{
  "num_hidden_layers": 13,
  "hidden_size": 768,
  "num_attention_heads": 12,
  "num_key_value_heads": 12,
  "head_dim": 64,
  "intermediate_size": 2304,
  "vocab_size": 8972,
  "hidden_act": "squared_relu",
  "norm": "rmsnorm",
  "norm_place": "pre",
  "norm_eps": 1e-06,
  "positions": "rope",
  "rope_theta": 10000.0,
  "rope_fraction": 1.0,
  "qk_norm": true,
  "attn_scale": 0.199,
  "bias": "none",
  "tie_word_embeddings": false,
  "parallel_block": false,
  "extras": ["capped logits"],
  "init": "normal",
  "init_std_qkv": 0.0179,
  "init_std_o": 0.00352,
  "init_std_up": 0.0179,
  "init_std_down": 0.00203,
  "optimizer": "muon_variant",
  "learning_rate": 0.0176,
  "beta1": 0.95,
  "weight_decay": 0.0059,
  "lr_head": 0.00399,
  "max_grad_norm": 1.0,
  "warmup_steps": 39,
  "schedule": "wsd",
  "decay_fraction": 0.918,
  "decay_shape": "linear",
  "final_lr_fraction": 0.0,
  "batch_tokens": 131072,
  "max_seq_len": 512,
  "doc_mask": true,
  "train_tokens": 1131000000,
  "max_steps": 8629,
  "dataset": "wikipedia_en"
}
MLP neurons of a small language model. Each row is named by its layer, matrix (down: output weights) and neuron, and shows model dimensions 512-607. Each number is 200 + 30 x the weight over its row's rms, rounded and kept within 0 to 999.
A block is one neuron, or neurons of one layer that tend to fire together. After each block is what it responds to, as a language model described it from the Wikipedia text at the highest values.

L5.down683,175,172,173,200,183,233,197,204,213,241,215,209,169,231,196,170,237,218,202,119,171,219,172,207,217,179,201,224,246,250,183,194,186,219,175,230,159,176,191,184,151,235,180,207,211,226,169,212,245,208,194,221,159,178,208,166,219,185,220,215,178,182,158,197,214,154,212,217,205,186,217,214,198,211,194,167,207,196,204,164,161,228,191,179,186,187,172,201,159,223,183,201,220,245,191,210
L5.down812,164,202,183,219,202,225,229,236,185,215,188,230,222,194,239,179,224,183,216,174,228,198,159,191,261,190,185,159,151,208,189,197,215,161,158,150,209,176,135,205,204,185,175,244,181,215,194,187,198,165,180,175,170,224,131,241,247,212,204,137,229,167,194,173,236,192,186,163,164,195,129,184,218,228,171,195,226,197,226,224,265,239,178,235,194,169,175,227,186,235,169,229,234,250,189,239
L5.down832,242,218,207,195,192,265,225,178,202,158,174,205,216,164,224,209,243,146,187,189,167,203,209,226,176,231,161,183,180,189,196,153,231,184,173,191,177,243,184,231,165,168,208,157,238,172,238,183,241,179,237,174,198,225,217,177,215,206,200,240,186,141,249,174,148,167,193,139,200,174,188,244,189,269,207,232,229,223,214,220,158,200,218,153,184,161,237,253,169,227,182,183,245,213,142,217
L5.down2041,264,211,216,211,227,151,184,226,205,216,212,166,188,218,224,142,214,181,276,188,185,225,235,253,211,200,156,171,237,166,210,220,217,190,199,179,169,195,219,221,206,233,200,221,180,212,233,193,180,249,157,192,171,236,165,194,214,246,192,201,230,183,156,209,225,169,204,184,143,238,167,224,139,223,202,196,205,218,206,262,176,250,263,214,229,194,188,172,233,225,178,194,240,220,199,231
Abbreviation periods, word pieces. Periods after single-letter initials or abbreviations in names and citations (W. A. Dwiggins, N. Ninth St., v. Scott), plus some mid-word pieces and month names in dates.

L5.down819,215,214,146,221,194,169,203,178,210,244,183,191,179,216,134,215,247,185,166,137,223,120,232,234,177,139,149,214,179,181,137,163,160,196,251,200,193,225,176,202,182,241,222,255,233,191,264,215,222,174,180,223,262,233,185,168,231,210,203,164,178,232,151,261,166,211,199,220,212,193,212,165,189,249,217,232,224,193,196,197,234,203,178,205,200,172,181,145,210,208,223,230,193,192,195,184
L5.down938,187,219,198,236,181,205,211,168,203,246,217,290,177,175,221,222,201,182,189,221,224,247,191,191,200,206,193,157,209,174,196,248,212,264,184,213,183,217,158,218,212,179,193,201,182,163,180,195,157,250,205,177,200,209,198,167,179,193,138,208,189,236,224,212,211,216,206,185,270,274,223,190,242,204,190,209,221,153,234,215,245,247,180,181,215,155,206,194,138,206,258,201,204,233,199,198
L5.down949,226,187,215,185,209,200,249,171,155,210,243,212,257,185,146,216,191,194,230,184,167,122,211,158,229,178,202,222,154,226,159,187,204,232,192,221,229,208,214,239,176,225,199,187,177,231,185,180,196,170,202,195,235,247,231,229,218,175,170,189,201,208,233,179,243,254,174,193,214,190,180,192,192,159,253,161,182,197,228,156,197,198,194,180,173,204,189,235,226,215,227,200,180,143,169,181
L5.down1872,228,231,180,139,198,194,198,211,231,180,185,189,126,254,209,148,231,186,176,254,139,186,236,195,209,150,231,195,161,229,194,168,182,216,155,260,176,218,239,203,196,198,221,205,209,178,206,205,175,114,204,228,202,182,208,186,209,196,234,146,174,198,202,215,235,141,203,198,206,238,171,217,270,162,201,152,218,218,157,192,194,216,185,215,182,227,204,143,202,222,190,190,163,214,212,220
Mid-word pieces of names. Middle subword pieces inside multi-token proper names, often foreign people or places, as in Ar-agon-a, Nicar-agu-a, Ro-ñ-o, and Ben-ed-etti.

L2.down1450,154,213,236,171,185,193,208,199,202,217,221,205,208,256,188,212,185,191,208,221,198,223,199,225,220,217,206,170,171,193,266,174,188,215,194,181,177,206,158,222,175,176,139,208,207,195,173,232,208,178,172,181,205,177,194,173,147,246,188,231,223,199,179,159,204,203,183,206,201,218,180,239,174,135,145,234,225,208,171,247,216,221,262,224,179,242,203,199,189,200,247,250,230,187,146,207
L2.down1472,272,207,134,163,251,218,176,249,192,140,203,222,270,237,176,220,245,201,219,219,171,189,176,180,211,187,238,185,223,181,235,224,183,202,218,194,205,162,192,161,233,249,160,237,191,206,160,199,211,190,253,208,261,247,198,219,197,212,201,204,247,208,149,161,227,192,255,145,192,201,207,200,181,201,198,190,172,239,164,185,183,242,206,197,200,190,176,181,136,171,199,139,265,182,253,222
Mid-word vowels in names. Word-internal vowel fragments, often accented á/é, right after an opening consonant in foreign names or titles (Lázaro, Cárdenas, Árpád), plus French l' elisions.

L6.down37,257,182,175,224,195,181,229,210,169,183,206,202,194,208,198,228,150,219,140,170,222,195,176,174,224,189,215,188,226,112,195,227,198,174,161,239,238,191,184,180,241,173,168,198,228,130,170,201,202,168,188,239,292,247,188,227,232,187,184,202,193,163,204,132,149,206,160,152,184,144,210,281,204,198,217,207,182,212,221,180,188,187,207,224,182,203,195,230,194,248,253,190,161,210,160,181
L6.down143,175,178,246,196,176,233,169,176,170,222,168,241,202,196,232,180,255,186,171,178,199,217,215,171,258,179,145,226,187,228,191,199,146,204,211,228,143,237,193,261,169,212,180,173,222,151,225,202,229,180,140,188,195,243,219,230,146,231,206,204,177,200,185,211,191,198,214,173,204,217,159,233,229,146,212,217,219,200,181,180,209,238,186,179,204,231,212,210,221,231,149,229,178,174,200,194
L6.down715,179,209,144,144,201,200,218,169,154,199,228,142,213,188,254,199,198,239,217,204,192,198,179,184,173,202,222,142,213,204,201,155,166,272,198,213,185,189,165,180,232,186,205,260,217,196,226,172,219,206,230,160,210,183,203,238,236,177,203,191,208,200,176,231,179,164,166,261,156,184,218,233,207,204,206,204,130,201,168,194,164,218,249,151,234,225,253,182,200,181,228,236,200,192,201,181
L6.down858,213,199,230,193,195,188,142,197,255,216,206,203,272,191,165,225,224,230,174,174,220,213,139,197,231,170,161,212,216,228,211,204,190,225,232,195,167,162,192,236,264,148,285,226,209,169,220,196,163,283,205,208,212,198,238,204,209,172,174,238,216,217,228,214,225,207,135,244,243,165,217,221,253,220,172,184,248,227,152,164,187,222,190,224,172,150,173,187,206,245,205,211,204,163,192,222
L6.down1482,181,153,215,221,215,216,175,224,183,154,202,247,182,211,219,224,191,207,227,189,210,171,228,187,184,170,260,222,186,189,211,193,203,181,196,205,192,199,213,170,153,187,199,172,162,165,159,180,223,257,213,169,213,188,205,205,230,211,237,195,202,171,160,194,188,224,204,188,220,213,216,232,165,181,195,216,246,204,182,209,184,186,186,202,233,216,162,178,206,180,205,143,178,188,174,232
L6.down2053,225,176,221,169,223,171,160,171,176,198,178,212,192,151,226,217,212,184,197,155,240,193,200,168,176,193,138,211,259,180,255,248,240,205,224,178,192,217,189,191,193,216,237,175,222,264,168,167,147,198,212,162,192,209,155,209,183,175,250,190,195,232,155,226,249,210,200,212,216,204,214,192,165,242,197,239,222,167,246,207,168,227,160,202,214,199,176,176,148,202,142,221,178,193,229,167
L6.down2114,205,213,183,200,183,201,155,157,204,181,199,157,201,220,165,208,207,219,267,205,215,151,180,218,191,181,271,241,180,219,235,243,231,215,184,225,172,180,210,144,164,179,201,208,233,199,232,227,206,220,178,185,195,215,235,202,155,166,211,166,140,246,211,168,210,185,241,167,237,237,180,193,146,190,165,240,227,199,126,191,219,155,129,189,195,245,179,168,188,290,199,192,218,237,177,191
L6.down2122,193,241,142,208,222,227,150,186,184,250,264,181,217,195,174,190,181,221,214,233,230,234,229,194,219,260,195,185,153,243,271,203,271,201,257,189,168,174,188,189,213,231,197,170,190,155,187,158,154,173,191,190,191,250,225,193,159,214,187,272,206,199,198,203,225,177,197,176,211,164,227,236,147,208,204,221,227,220,215,215,184,227,222,203,176,301,245,199,202,207,178,240,275,279,252,214
Mid-word accented vowels. Accented vowels inside Spanish or Portuguese names and words, as in Domínguez, Martín, Cortés, milícias; more weakly, other mid-word fragments and "was".